{
  "n_layer": 13,
  "d_model": 320,
  "n_head": 5,
  "n_kv_head": 1,
  "head_dim": 64,
  "d_mlp": 960,
  "vocab_size": 11866,
  "activation": "gelu",
  "norm": "layernorm",
  "norm_place": "pre",
  "norm_eps": 1e-05,
  "positions": "rope",
  "rope_base": 10000.0,
  "rope_fraction": 1.0,
  "qk_norm": false,
  "attn_scale": 0.125,
  "bias": "none",
  "tie_embeddings": true,
  "parallel_block": true,
  "init": "trunc",
  "init_std_qkv": 0.0159,
  "init_std_o": 0.00312,
  "init_std_up": 0.0159,
  "init_std_down": 0.00312,
  "init_mimetic": 0.7,
  "optimizer": "cautious_adamw",
  "lr": 0.00131,
  "beta1": 0.9,
  "beta2": 0.98,
  "weight_decay": 0.25,
  "lr_head": 0.00999,
  "grad_clip": 0.5,
  "warmup_steps": 299,
  "schedule": "wsd",
  "decay_fraction": 0.621,
  "decay_shape": "linear",
  "final_lr_fraction": 0.0,
  "batch_tokens": 131072,
  "seq_len": 1024,
  "doc_mask": true,
  "train_tokens": 435800000,
  "steps": 3325,
  "dataset": "wikipedia_en"
}
MLP neurons of a small language model. Each row is named by its layer, matrix (up: input weights) and neuron, and shows model dimensions 144-239. Each number is 128 + 24 x the weight over its row's rms, rounded and kept within 0 to 255.
Before each neuron's rows, "fires on" lists the tokens most often at its 100 highest values on Wikipedia text that the model never trained on.

fires on: " of", ":", "ord"
L5.up137 [145 150 157 125 139 143 150  96 149 122 102 139 147  93 137 119 150 136 110 140 150 106  99 155 109 156 130 150 118 111  98  91 104 144 150 106 124 152 151 138 109 122 117 118  91 153  97 162 154  99 141 129 118 130 134 122 106  85 117 174 140  97 156 131 142 116  88 126 125  63 155 105 129 207 129 119  94 137 118 117 132 129 141 112 136 123 100 106 127  94 137 176 119 137 142 179]

fires on: " m", "qu", "om", " mod", "osp", " March"
L2.up735 [129 135 156 111 134 124 135  92 135 142 164 139 115 155 141 149 140 120 142 126 132 126 103 115 147 107 129 116  85 112 137  86 131 137 109 148  98  99 129 170 105 137 143 146 147 126  71 167 133 104 169 160 143 145 120  83 164 132  85 189 141 121 152 143 104 125 155 143 162 140 115 136 111 122 132  98 111  93  53 135 135 104  98 157  98 146  83 113 164  95 174  97  95  89 145 119]

fires on: " well", "ed", "ore", " second", " in"
L2.up599 [143  94  89  93 140  96 115 139  82 124 184 109 142 149 146 152  94 128 155 123 111  96 107 155 129 119 114  94 114 138 133 144 133 158 104 110 100 134 152 167 124 112 112 102 103 125 163 104 143 149 154  95  87 150 111 113 116 144 127 116 151  93  95 120 129 126 134 122  74 131  93 123 160 143 125 164 157 134 170  92 152  94 110 115  77 133 158 159 117  83 108 126 144 151 133 148]

fires on: "-", "dale", "ury", ":", "CET", "):"
L4.up756 [144 156 127 137 133 136 122 119 123 148 113 131 143 163 153 111 119 130 122 152  94 139  87 156 118 147 114 143 137 109 112 137 133 134 127 136 133 100 162 148  86 114 136 146 121 119  89 110 217 123 100 117 159 103 112 132 134 146 123 187 141  99 115 125 138  92 148 185  99  72 144 122 120 167 153 159 113 114 124 116 123 102 129 129  99  61 101 139 109 112 142 181  96 106 155 147]

fires on: " than", " ==", " |", "==", "side", ":"
L5.up633 [117 102 126 146 128  84 145 118 118 127 159 164 127 100 133 205 124 129 129 131 156 103  98 148 117 116 122 127 119  91 140 122 110 136 129 143 138 156 110 123 116  96 101 126 129 129 148  99 108 114 107 130 124  97 143 115 106 152 117 156 112 155 135 134  92 121 117 137 115 119 102  95 119  45 127 137 155 150 131 111 123 133 121 145 142 125 117 127 130 146  82 167 119 126 129 147]

fires on: " of", " also", "ers", "ery"
L4.up726 [146 146 146  94 113 110 137 117 167 139 117 149  99  99 127 138 144 121 125 161 159 128  98 170 117 102 115 143 151  96 162 129 113 132 157 154 140 121 152 145 119 142 124  79 121 126 111 151 175 125 109 144 117 142 132 131 113 125  93 190 119 134 145 135 109 102 110 114 114 116 148  84 139 121 135 128 116 105 136  84 181 189 152 175 128 105 105 171 165 100 114 175  89  92 124 218]

fires on: " of", "th", "ir", "0", "o"
L5.up766 [132 116  87 164 130 150 146 145 121  94 188 138 128  83 130 143  90  80 152 102 140 139 135 122 174  89 112 137 134 125 123 109 104 180 126 126 107  79 120 141 133 113  97 127 179 144 127  89 131 122 143 135 122 173 110 137 100 168 122 150 136 153 140  99 141 115 130 126 127  98 131 110 145 145 121  73  74  97 132 112 137  67 165 140 129 171 125 121 156  97  80 137 140 151 114 160]

fires on: " =", " Ro", " App", " Ass", " Comp", " Rep"
L10.up573 [188 169 124 142 120  93 118 113 128 170 134 138 101 115 112 110 118 134 162 139  97 148 100 132 105 108 137  86 121 165 134 109 110 113 159 139 151  82 142  80 124 131 107 149 141 122 136 124 146  95 177  81  95 132 130 113 104  82 102 116 143  89 137 107 154 112 119 144 102 108 145 140 162 107 106 191 167 141  70 144 134 119 112 149  74 125 110 133 131 122 139 140 152 117 137 131]

fires on: ".", " member", "ly", " of", ";", " to"
L9.up396 [ 95 187 196 142 157 160 117 100 115 100  74 122 116 159 159 175 141 124 149 174 114 129 102 161 144 116 112  74  97  94 129 117 102 134 125 141 111 125 101 130 132 157 144 119 135  78 121  97 153 113 143  80 104 113 140 123 148 143 115 107 130  71 134 114 105 140 101 123 144 101 147 138 122 132 174 141 105  90  91 133  95  94 121 114 138 130 117 129 106  90 110 156 148 134 114 124]

fires on: " in", " of", ",", ":", "ed"
L5.up120 [148 120 164 131  98 128 132 183  88 120 147 132 181  99 123 144 100 123 125 125 142  78  87 166 107 113 114 136 118 185 149  94 126 145 126  99  82 137  87 179 128 137 116  95 105 122 168 143 149 125 110  87  99 127 111  94 119 121 140 177 139  88 126 116 135 145 108 108 123 112 137 111 125 136 128 102 146 135 112  82 121 123 147  95 109 129 105 143 176 135  98 143 159 145 154 160]

fires on: ":", " on", "unn"
L2.up366 [142 118 116 157 144 127  66 101 128 134 148 130  82 145  86 149 129 114 168 144 135 151 112  88 126 126 134 102 146  91 109 143 168 111 109 141 114 104 124 120 125 139 123 121 100 150  85 130 137 109 101 135 140  81 110 132 123 153 141 153 156 133 129 145 108 152  86 140 134  79 117 112 143 103 118 143 143  91  96 152  95 112  84 117  83 117 117 127 148 131 173 144 152  75 184 167]

fires on: "th", " Party", "h", "st", " former"
L2.up850 [157  98 123 120 113 143 108 108  89 117 130 135 165 149 140 163 154 150 112 113 127  99 104 130  89 141 116 150  63 110 149 108 163 128 139 142 149 179 137 110 122 150 110  75 105 149 107 108 191 160 163 117 118 124 129 131 125 121 162 113 145 190 157 134  72 119 145 105 117 132 126 135 140 128 100  88 158 148 107 130 112 174 156 144 138 116  90 134 110 139 155 123 133 123 173 117]

fires on: "–", "-", "R", "'", "F", "."
L2.up223 [124  99 146 139  99 156 144 112  82 162 103 155 114 131 145 142 149 132 138 126 149 156 116 132 125 165  91 148 101 164 121 124 163 113 125 133 136  95 127 125 153 133 134 132 119 153 127 135 148 122 119  96 159 137 131 117  97 115 108 167 176 145 162 131 132  77 129  86 110 161 161 100 165 124 180 133 148 151 105 104  87  94  60 105 103 123 161 101 142  89 121 122 160 139 147 138]

fires on: " co", "==", " First", "duc", " first"
L2.up755 [121 113 128 120 105 143 105 115 123 133 179 147 116 132 118 117 140 125  96 150 118 143 141 131 127  90  91 137 108 137  94 125 168 147 162 124 149  81 140 151 143 104 125 168 113 144 125 134 151 103 116 103  97 114 111 137 115 128 154 126  93 170 132 123  96 102 114  84 142 119 150 117 117 102 167  85 136 113 164  91 178 139  97 150 119 153 140 143 105 130 136 154 144 112 122 126]

fires on: ":", " family", " New", "ter", "ex"
L2.up451 [128 112 110 143 145 126 134 172 150 153 137 143 132 167 162 146 121 108 145  98 123 126  74 140 115  99 114  95 138 176 140 150 147 121 116 106 166 162 159 104 158 125 122 151 138 158 104 107 149 113 173 130 123 110 129 105 129  90 116 122 135 117 136 142 113 137 109 149 122 110 156  80 129  67 147 168 133 132 144 132 139 139 143  95  97 124  86 148 146 116 134 132 128 156 120 107]

fires on: " |", "-", " and", ","
L9.up37 [117 106 124 136 102 161 137 133 112 121 122 129 137 131 110 157 100 140 145 154  82  91 103 126 129 111 114 138 108 116 151 131 102 124 153 147 136 142 135  89 161 120  91 130 153 141 141 104 101 143 147 138 136  81  68 109 180 121 135 165 144 166 124 133 138  90 111 124 106 100 133 155 139  58 106 102 130 112  82 144 136 131 155 129 107 140 137 116 130 171 150 113 141 106 148 148]

fires on: " |", " as", " of", " to"
L9.up302 [137 134 175 166  78 160 122  93 123 124  85  95 165 140 118 109 125 138 192 137 128 133 104  78 110 125 151 105  71 124 119 113  99 188 130  99 118 112 123 120  85 123  90 126 184 103 138 114 101 121 137 100  98 123  92 114 118 128 126 110 139 121 124 139 135 169 121 153 127 123 121 134 128 142 165 109 114 114  98 174 122 142 138 115 134 152 131  98 109 128  76 135  94 166 165 137]

fires on: ".", "um", "on"
L10.up276 [145 132 110  96 137 121 107 134 140 110 120 117 111 135 129 146 150  87 150 108 173 158 110 145 169 147 152 142 139 115 160 147 105 167  77 138 126 152  98 107 179  70 122 116 137 147  72 194 123 144 125  90  95 132 121 112  83 100 129 115 151 141 112 122 113 131 107 124 144 137 108 135 145 108 138 120 119  70 129 142 129 125 131 130  90  91  99 102 125 107 134 155 156 166 122 136]

fires on: ".", ":"
L5.up751 [110 136 145 106 132  91 120 106 188 143 135 153  76  86 122 142 134 119 124 160 117 125  95 182 115 107 123 160 142 125 132 127 107 137 110 157 133  99 113 132 129  84  95 103 137 122 124 124 193 145 116 126 128  96 130 136 116 121 190 134 152 134 152 127  70 119 116 151  87  96 118 136  94  60  94 110 134 131 140 118 112 140 165 132 141 111  99 153 109 132 102 144 113 126 124 158]

fires on: ".", "-", ":"
L5.up422 [135 117 114 148 117 138 115 113 124 158 146 177  92 116 156 159 135  98 119 134 112 126 116 114  65 110 116 139 114 126 183 124 162 135 115 138 188 152 119 172 140 143 130 143 120 158 146 207 115  99 125  75 128 128 142 121 127 180 128 127 174 173 129 129 157  63 133 105 128 165 142 154 145 116 144  88 119 140 101 126 150  86 129 113  96 122 121 132 137 134 132 120 155 159 166 118]

fires on: " and", "che", " Both"
L10.up901 [ 91 137 162 106 131 153 143 154 114 129  92 122 133 104 132 128 168 134 154 118 158 144 136 108 147 124  99 130 133 142 142 111 111 127 120 172 169 172 114 117 142 156 146 121  96 122 126 117 157 127 133 118 134 106  88 141 165  91 155 167 125  76 133 135  93  94 108 101 131 167 103 183 128 125  85  39  96 133  81 142 110 153  92 130 151 130 119 145 138 130 184 122 111 154 195 153]

fires on: "}", " ===", ":", "-", "+"
L8.up781 [201 127  88 140 130  82 152 121 136 144 168 120  98  95 116 141 145 127 122 141 117 118 159 105 118 126 107 105 165 117 147 132 148 119 106 150 117 153 163  82 135 119 135 135 155 135 127 177 155 151  87 147 111 136 124 133 138 139 115 120 147 142 110 136 127 125 156 167 126 154 119 146 133 119 141 146  93  93  94 171 109 164 138 103 139 149 113 107 208 106 114 139 119 131 112 132]

fires on: " st", " c", " ext", " test", " bought", " St"
L10.up306 [129 147 155 126 143 116 117 116 121 136 124 131 144 114 168 139 110 159 171 137 164 145 107 160 143 131 131 104 147 177 160  62 134 121 131 145 119  99 137 107 111 168 113 118 109 133  94 132 110 198 154 110  99 101 108 101 121  71 135 108 123 139 154 110 101 146 130 159 116 113 164 120 140 142 114 156 150 141 122 132 141 117 109  92 110 118  86 133 146 133 135 149  92 161  95 117]

fires on: " of", "-"
L8.up472 [130 114 156 158 104 164 117 159  93 111 147 135 101 125  92 145 135 106 107 130 104  87 117 130 114 133 108 104  77 136 105 112 107 119  90 140  93 151  93 105 158 131 127 130 136 121 141 160 149 115 124 117  90 137 141  50 144 158 151 176 140 169 124 123 133  77  66 117 159  99 136 121 119 123 126 111 112 155 112 114 136 165 161 124 130 124 122 140 179  96 116 127 118 110 159 126]

fires on: ".", " at", "born", " based", " since"
L5.up551 [128 144 118 122 125 115  91 130 124 157 114 140 151 160 148 156 155  81 137 151 142 155 154 152 169 146 128  91 153 141  98 112 107 134 152 122  81 121 135  95 155 137 125 193  98 137  70 147 143 108 135  68 122 109 137 155  71 140 121 124 122 149 133 116 139 124 134 118 153 114 141 115 143 137 138 143  92 120 118 100 120 146 130 109 105 128 175 103 137 152 102 120 117 160 153 117]

fires on: " =", "==", " ass", " Ass"
L2.up779 [180 110 108 157 128 130 148 111  96 133 156 176 136 148 135 144 171 163 166 120  82 158 120 158  94 121 136 103 107 132 135 123 152 117 158 134 151 125 160 121  99 102 117 146 167 176 158 150 150 151 131  98 111  89 117 117 118 111 127 128 140 135 151  84 163 147 141 112 142 122 139 146 124 106 148 133 186 121 167 109 128 148 129 158 126 145 136 122 191 119 128 104 128 127 164 161]

fires on: ".", " |", "-", "1", "'", "2"
L8.up489 [109 183  88 118 158 122 146  96 143 135 117 115 162 103 111 138 155 112 147 106 138 129 126 117 150 115 132 118  92  91 121 109  90 151 106 115 102  87 146 109 151 102 138 109 170 142 117 155 136 101 119 122  84 146 132 110 141  45 164 137 120 101 158 125 120 121 137 110  90 133 111  79  97 138 108 135 102  95 154 203  69 111 130 116 126  92 112 133 113 120 102 135 150 151 106 142]

fires on: " /", "–", " to", " —", " against", " played"
L2.up131 [120 159 134  74 105 131 117 134 141 157 105 148 155 123 164  69 165 142 130  96 139 126 107 138 144 172 139 107 122 168 110 147 121 105 129 158 147 157 132 123 131 148 148 135 134 149 158 168 108 127 143 125 149 145 126  94 132 130 147 128 141 125 142  93 103 131  90 135 134 155 139 110 158  83 116 140 183  86 135 190 105 107 120 110 121 142  83 104 178 114 172 138 120 131 124 161]

fires on: " of", " world", ":", " K", " produced", " gold"
L2.up287 [150 120 115 145  98 108 122 152 145 142 153 151  75 106 135 161 130 108 145 144 145 117 135 115 104  99 133 104  99 117 158  96 170 155  88 136 124 133 148 137 139 148 119 161 155 131 113 161 133  94 152 170 110 139  94 107 194 125 121  94 139 128 114 118 110 124 102 140 145  99 148 149 119 113 132 141 124 120  88  78 146  80 133 148 109 148 113 126 152  99 134 149  99 108 109 117]

fires on: "of", "if", "f", "-", "adem", "comp"
L2.up508 [146  82 118 146 143 137 117 155 139 105 144 178 181  98 120 127 145 126 137 108 133 140 118 135  96 136 127  99 156  89 122 146 126  92 126 116 159  91 155 131 132 148 120 125 115 126 127 147 152 115 117  86 145  96  73 120 154 120 136 112 112 125 146 108 188 147 122 166 133  88 113 149 114 126 134 119 124  92 124 100 145 112 164  94 136 132 128 112 122 130 127 112 103  98 143  97]

fires on: "-", "\n", " one"
L9.up240 [181 138 108 140 157 112 173 123 116 159 144 106 119 138  81 157 147 123 137 171  79 128  97  97 126 133 140 135 172 123 122 127 138 141 136 150 123 153 121  88 126 187 137 134 106 120 113 164 105  85 135 113 129 101 104 125 136 128 118 127 142  95  99 146 138 133 130 173 121 146 110 107 145 140 128 111 166 109 114 145  92 157 134 150 168 129 107 128 185  83 137 163 147  93  89 132]

fires on: " Qu", " m", " Gu", "st", "qu", "p"
L2.up497 [145 137 137 125 112  99 102  95 154 136 129 139 128 145 103 175 160 120 121  94 108 150 110 162 107 119 119 148 106 148 115 112 124 112 117 164 113 132 155 124 131 130 128 127 118 139 101 128 156 163  92 142 134 143 103 111 134 109  89 159 147 146 141 150 116 160 135 157 101 142 141 109 123 133 159 115 130 140  90 124 143 131 102 124 141 149  74 134 141 138 158 167 136 134 128 116]

fires on: " St", " st", "st"
L2.up416 [128 141 125 151 123 128 142 101  92 145 127 136 135 159 130 134 124 145 137 104 109 120 111 173 113 114 130 148 146 148 145 106 163 154 110 115 164 109 154  68 114 148  94  96 104 147 113 106 122 122 149 128 101  87 115 129 158 126  97 137  86 122 126 109 114 141 121 142  51 141 158 164 127 103 113 135 143 110  93  91 126 139 120 118 146  99  88 127 124 128 165 140  97 146 154 128]

fires on: " |", " of", "\n", " to", " about", " as"
L8.up827 [187 157 126 150 135 114 116  94 146 168 134 133 110 120  96 123 110 155 108 126 142 133 132 102 116 177 117 127 146 156 124 125 157 171 141 136 135 111 113 122 144 115 104 135 100  92 148 197 184 142 122 148 109 109 109 129 121 128 147 152 143 145 123 127 122  79 132 151 108 148 145  52 147 116  97 123  96 138  91 109 149  94 146 126 143  91 118 139 195  62 113 113 120 129 132 127]

fires on: " for", " /", ":"
L2.up415 [157 145  74 100 151 144 153 155 156 170 122 148 139 124 155 128 160  79 114 130  98  92 108 156 114 143 131 108 142 164 102 143 104 149 111 145 111 173  99 154 160 111 104 154 142 130 121 141 152 144 138 114 106 135 112  81 159 107 128 108 116 136 115  96 133 143 127 123 109 122 114 113 175 106 130 166 138  97 119  93 141 162 116  73 126 171 103 138 157  71 163 127 104 133 153 117]

fires on: " |", ";", ".", " (", "er"
L8.up731 [161 144 166 185 123 113 142 136 165 131 123 124 112 149  98 124 178 153 149 130  58  86 134 125 115 136 145 149 121 130 101 108 109 145 127 131  90 155 117 135  80 119  92 151 117 146 128 152  88 149 146  99 149 108  89 157 155 134  52 116 190 120 115 114 120 134 140 146 148 100 121 102 127 140 147  85 143 132  82 169 100 145 133 133 136 110 133 135 127 137 110 154 157 108 141 100]

fires on: " who", " between", ":", " UTC", " about", "CET"
L4.up789 [118 134  93 114 105 126 126 131 138 149 123 151 131 117 129 144 123 126 133 154 141 109  91 154 126 110 130 137 131 101 115  88 121  89 126 148 126 174 139 136 105  79 124 140 147 127 104  85 188 127 129 147  79 105 117 106 114 106 136 100 147 117 143 145 142 131 107 145  96 104 164 159 105 136 127 133 134 113 142  91 134 119  77 126 130  54 103  76 161 109 129 128 131 119 135 156]

fires on: ":", "st", "r", "ar"
L2.up56 [124 110 107 149 124  84  83  96 111 152 103 116  47 136 107 132 150 142 119 175 141 109 115 117 135 127 116 120 137 120 166 108 159 142 132 125 102  73 130 153 151 146  97 157  98 146 114 124 150 111 114 135 138 137 101 168 123 122  85 144 130 134 120 120 134 139  98 113 165 115 111 128 108  98 148 130 125 133 103  99  88  80 129 121 133 138 136 128 122 140 165 176 118 108 153 101]

fires on: " States", " from", "born", " by", ",", " in"
L9.up426 [135 120 131 140 123 153 137 127  85 101 126 142 117  83 135 127 126  94 108 127 163 118 112 138 178 122 100  89 126 151 146  95 113 150 117 123  90 115 107  94 155 122  95 113 142 171 109 127 120 134 131 113 128 158 128 135 142 167 141 163 100  92 112 129 149 110 122 112 141  89 137  95 127 126 183  95 156 115 145 129  84 108 138 132 120 133  98 151 154 123 136 115 157 170 158 130]

fires on: "one", "ly", " and", " s", "ell", " practice"
L2.up465 [119 140 154 102 145  93 105 138 117 128 104 140 105 121 143 169 135 148 128 172 113 123 142 114  71 158 114 158 115 113 112 107 165 130 126 150 137 174 138 136 103 110 160 162 127 143 148 111  93 172 129 163 122 141 140 131 149 121 145 118 141 137 137 151 102 122 133 111 126 117  88  90 142 126 157  90 114 101 126  80 122 138 157 133 139 159 152 153 149 142 129 136 127 115 197  90]

fires on: " at", " during", " of", " for", " by"
L2.up532 [118 135 108 119 149 145  73 128 118 170  97 134 150 138 136 165 129 113  90 108 119 120 125 136  95 120 136 127 148 177 118 118 115  95 124 153 136 152 150 143 181 125 125 179 166 120 145 138 119 135  97 108  95 140 112 113 126 117 126 120 132 178 138 127 186 146 107  96 140 159 114  87 140 134 127 114 186 128 100 150 150 127 137  69 150 182  99 117 126 122 131 104 155 132 179 120]

fires on: " |", "-", " www", ";", "–"
L8.up331 [149 161 175 143 139 113 147 129 166 106 118 123  74 108 125 123 176 120 132 136  91 120  86 110 109 136 113 153 135 195  90 110 111 131 139 125 105 114  89 152  97 102 130 132 103 142 126 136  82 119 147  89 137 103  94 173 142 105 124 129 167 102 112 121 110 142 147 115 119 106 134 110 122 133 115 118 120 138 121 140 109  99 177 124 155  91 115  95 118 101 109 150 145 105 139 132]

fires on: ":", " of", "s", " that", "it", "ers"
L4.up167 [110 138 143 109 108 111 144 129 132 117  98 150 177 106 142 133 127 128 147 109 158  90 169 117 130 162 128 129 125  99 145 108 100 150 123 142 149 140  97 119 132 110 131 122 140 137  82 142  95 110 106 102 161 159 129 134 106 108  91 182  95  99 120 108  94 115  89 136  55 157 142 125 148 117 124  84 134 126 106  98 118 143 140 139 124 113 126 172 129 124 111 152 108 123 141 148]

fires on: " All", "=", " of", " Tr", ":", "'s"
L2.up170 [126 159 110 125 134 114 130 139 144 139 122 129 130 116 158 181  92 130 133 110  72 107  69  99 115 166 134 118 125 137 121 143 141 159 135 135 116 112 102  85 151  85 114 153 108 125 124 162 155 106 158 112 124 130 108 107 147 103 103 126 150 153 123 116 121 122 105 132 124 116 176 125 102 142 133 112 152 144  98 101 101  92 148 156 141 148  96 140 146 135 129 139  82 143 148 122]

fires on: "uki", " of", "o", " Japanese", "board", "ugu"
L2.up813 [134 160 115 165 116  94 140 119 123  96 145 166 131 113  82 162 107 111 106 154 126 136 141  97 139 111  97 110 102 114  77 108  96 126 132 126 163 153 169 115 134 112 136 135 170 166 137 128 109 123 167 101 114 105  80 121 139 120 117 103 128 171 142 113 201 169 111  95  80 104 161  79 115 127 108  92 139 131 120  98 128 121 159 123 129 180 154 113 136 123  84 184  86 103 158 148]

fires on: ".", " de", "g", "-"
L9.up181 [138  79 156 120 121 199 112 106 122 114 157 149 125 111 121 186 116  95 122 178 130 155 106 121  95  88  80 144 137 160 117 109 135 146 139 145 153 123 139 126 173 146 122 117 156 142 112 147 118 121 135 121 122 156 133 121 103  99  97 118 147 151 155 133 144  79 115 128 136 121 160 138 135 125 130 123 182  85 116 127 134 118 142 154 113  79 136 113 186 105 155  96 166 136 129 141]

fires on: ".", " and", "-", "–", " C", " c"
L8.up330 [116 103 152  95 142 113 140 128 123  98 108 116 120 102 116 152 124 117 139 194 158 138 163 117 121  91 115 168 118  84 139  86  93 167 116 179 159 140 123 131 137 144 111 122 149 149 145 141 105 107 131 133 112 100 124 131 165 152  89 156 129 184 151 118 170  98 132 115 121 143 142 190 147 123 105  92 101 126 121  84 137 121 144 142 141 159  96 135 123 109 147  95 111 124 176 123]

fires on: "ically", " to", " However", "ious", "ently", "ally"
L2.up773 [126 140 131 128 138 138 114 170 124 111 106 110 126 117  96 133 124 136  94 110 118 100  93 140 108 118 109 130 127 140 154 120 135 151  91 150 111 111 140 143 110 130 143 119 120 148 120 162 135 125 141 126 112 108 102 133 186  94 106  95  70 127 136 149 124 157 130 159 146 140 187 104 107 141 120 150  93 126 106 142 125 152  94 119 186  79  91  98 124 150 201 132  76 152 148 157]

fires on: " has", "\n ", " have", "ang", " had"
L10.up772 [128 177 130 150 122 153  96 134 135 180 128 133 128 136  81 144 119 115 152 152 121 135 119 106 120 112  90 144 124 101 142 114 125 121 107 119 146 146 110 148 126 174 145 126 132 135 157 117 111 142 137 139 114  78 132 146 145 125 103 140 123 105 134 123 182 138 132 168  78 133 126 101 135 154 141 129 123 134 135  99 155 125 164 107 102 128 145 139  93 129 116 141 162  93  78 114]

fires on: "ton", "ra", "ron", " his", " own", " State"
L2.up886 [133 128 103 107 124 138 102  98 152 138 128 140 103 150 142 172 143 172 145 178 127 122 145 146 124 134 115  89 106 132 132  74 164 183 113 192  95 151 136 168 184 111 140 103 120 136  89 144 135 145 137 108 121 120 122 141 140 149 139 120 164 142 132 141 161 135 142  99  88 109 103 170 110 147 187  57 177 137 103 101  89 129  82 143 157 129 124 133 145 117 146 133  92 116 128 154]

fires on: " |", " (", "-"
L8.up395 [167 116 128 108 138 107 140 165  88 148 104 104  97 104 140 108 123 121 128 148 112 140 139  98 169 139 143 133 142 134 107 118 100 132  92 123 117 105 119  91 137 127 144 135 104 133 104 107  94 145 186 136 146 128  93 119 105  52 121 137 160  94 101 115 180 123 115  94 131 120 127 131 189 137  98 134 176 133 132 151 112 110 117 143 148 130 105 119 138 133 140 113 192  89 142 119]

fires on: " than", " after", " former", " under", "Y"
L2.up814 [143 170 131 129 121 119 114 112  95 145 173 162 134  81 147 134 122 156 103 128 147 128 101 117 161 151 139 131 147  79 122 169 127 136 107 106 132 127 152 141 113 118 124 149 113 127  92 145 159 164 139  85 129 137 115  82 149  69 135 116 115 134 123 144 120 140 119 161  95 102 100 109 131 140 183 142 151 118 138 101  78 159 141 109 147 118 144 151 104 133 174 125 165 104 196 109]

fires on: " A", " (", " E", "-", " Al", " An"
L9.up587 [144 135 156 149 114 152  96 123  77 142 112 134 104 151 100 120 123 127 179 151 114 145 125 121  91 128 105 126  79 103 135 140 118 183 115 113 118 145  88  81 144 143 151 120 122 139 149 173 169 136 133 126 145 145 118 125 103 165 110 146 123 151 169  88 134 114 142 124 122 104 108 138 143 133 140 134 145 112 125 128 121 186 163  90 158 128 107  83 125 113 142 146 123 141 129  95]

fires on: " of", ".", " Life"
L2.up360 [152 103 118 114 139 147  79 123 150 121 111 141 132 109 114 118 158 131 106 117 102 110 112 145  91  99 115 151  81 152 114 115 125 131 133 154 154 156 154 121 160 116 126 145  94 120 143 168 128 129 110 128 129 112 123  83  97 131 147 156 108 139 126 136 167  65 108  96  93 105 154 142 178 115 129  97 199 176 114 109 144 148 112 147 110 176  89 131 115 120 174 139 109 145 194 116]

fires on: " the", "ch", "ps", ":", "===", "ches"
L2.up441 [165 138 141 126  98 112 125 155 121 160 120 120 130 132 133 121 183 133 155 134 137  88 113 151  78 128 130  82 126 146 114 150 147 143 128 169 119 188 129 137 131 126 130 116 109 142 146 129 141 133 116  93 140  98 119  76 129 165 130 143 146 144 150 129 165 124 178  96 125 116 140 117 152 106 116 105 135 126 119 170 156 141 125 158 151 168 115 153 157  88 187 175  95 124 145 137]

fires on: " This", " its", " such", "=", " their"
L2.up663 [129  83 122 122 123 133 114 135 111 139 136 132 130  80 147 138  99  73 163 156  97 104 120 105 152 139 138  70  85 147 123 137 116 144 111 151 117 145  78 123 177 134 117 144 144 118 110 166 129 140 129 145 118 110 124 117 172 160 121 151 161 124 119 112 105 106 117 124  99 109 148 151 127 130 180  97 148 128 129 153 119 150 155 170 159 107  97 134 105  93  96 108 139 132 138 104]

fires on: " that", " a", ":", "ple"
L8.up804 [ 76 159 157  96  81 106 119 141 137 164 134 140 121 144 125 126 144 104 149 107 147 143 113 129 178 102  89 134  96 142 149 134 107  65 118  78  99  97 125 155 127 152 125 114 120 117 129 163 119 134 136 124 169 148 114 127 150 115 139 103 118 116 124 122 155 103 108 153 116 122 132 170 155 128 155 146 139 132 152  92 134 105 129 125 136 104  98 164 100 127 123 131 151 144 114 146]

fires on: "\n", " to", " at", "ro", "lay"
L5.up519 [135  97  83 131 156 147  90 113 107 123 154 131 169 127  93 153 126 125 134 157 129 144  95 111 118 146 121 108 121 105  91 151 143 127 115 107 142 184 110 141 157 125 116 121 130 148 113 129 133 103 152 138 114  93  78 134 186 146 104 166 131  78 131 125 166 150  96 103 132 144  82 122 123 148 135 104 154  99  73 174  99 102 152 142 129  87 140 138 139 149 134 126 162 156 115 169]

fires on: " H", "h", " h", "l", " "
L9.up8 [150 114 154 152  85 126  92 161  95 122 130 125 158 111 151 102 139  93 172 147 141 103 116 107 117  94 105 135 138 129 179 125 127 137 108 125  85 149  93  98 116 133 107 120 104 138 143 175 143 111 125 169 134 100 121  76  95 121 113 162 110 109 141 105 115 103 148 130 141  88 102  99 150 138 145 128 114 120 149 136 131 140 145 100 181 126 112 103 180  94 158 159 115 158 137 119]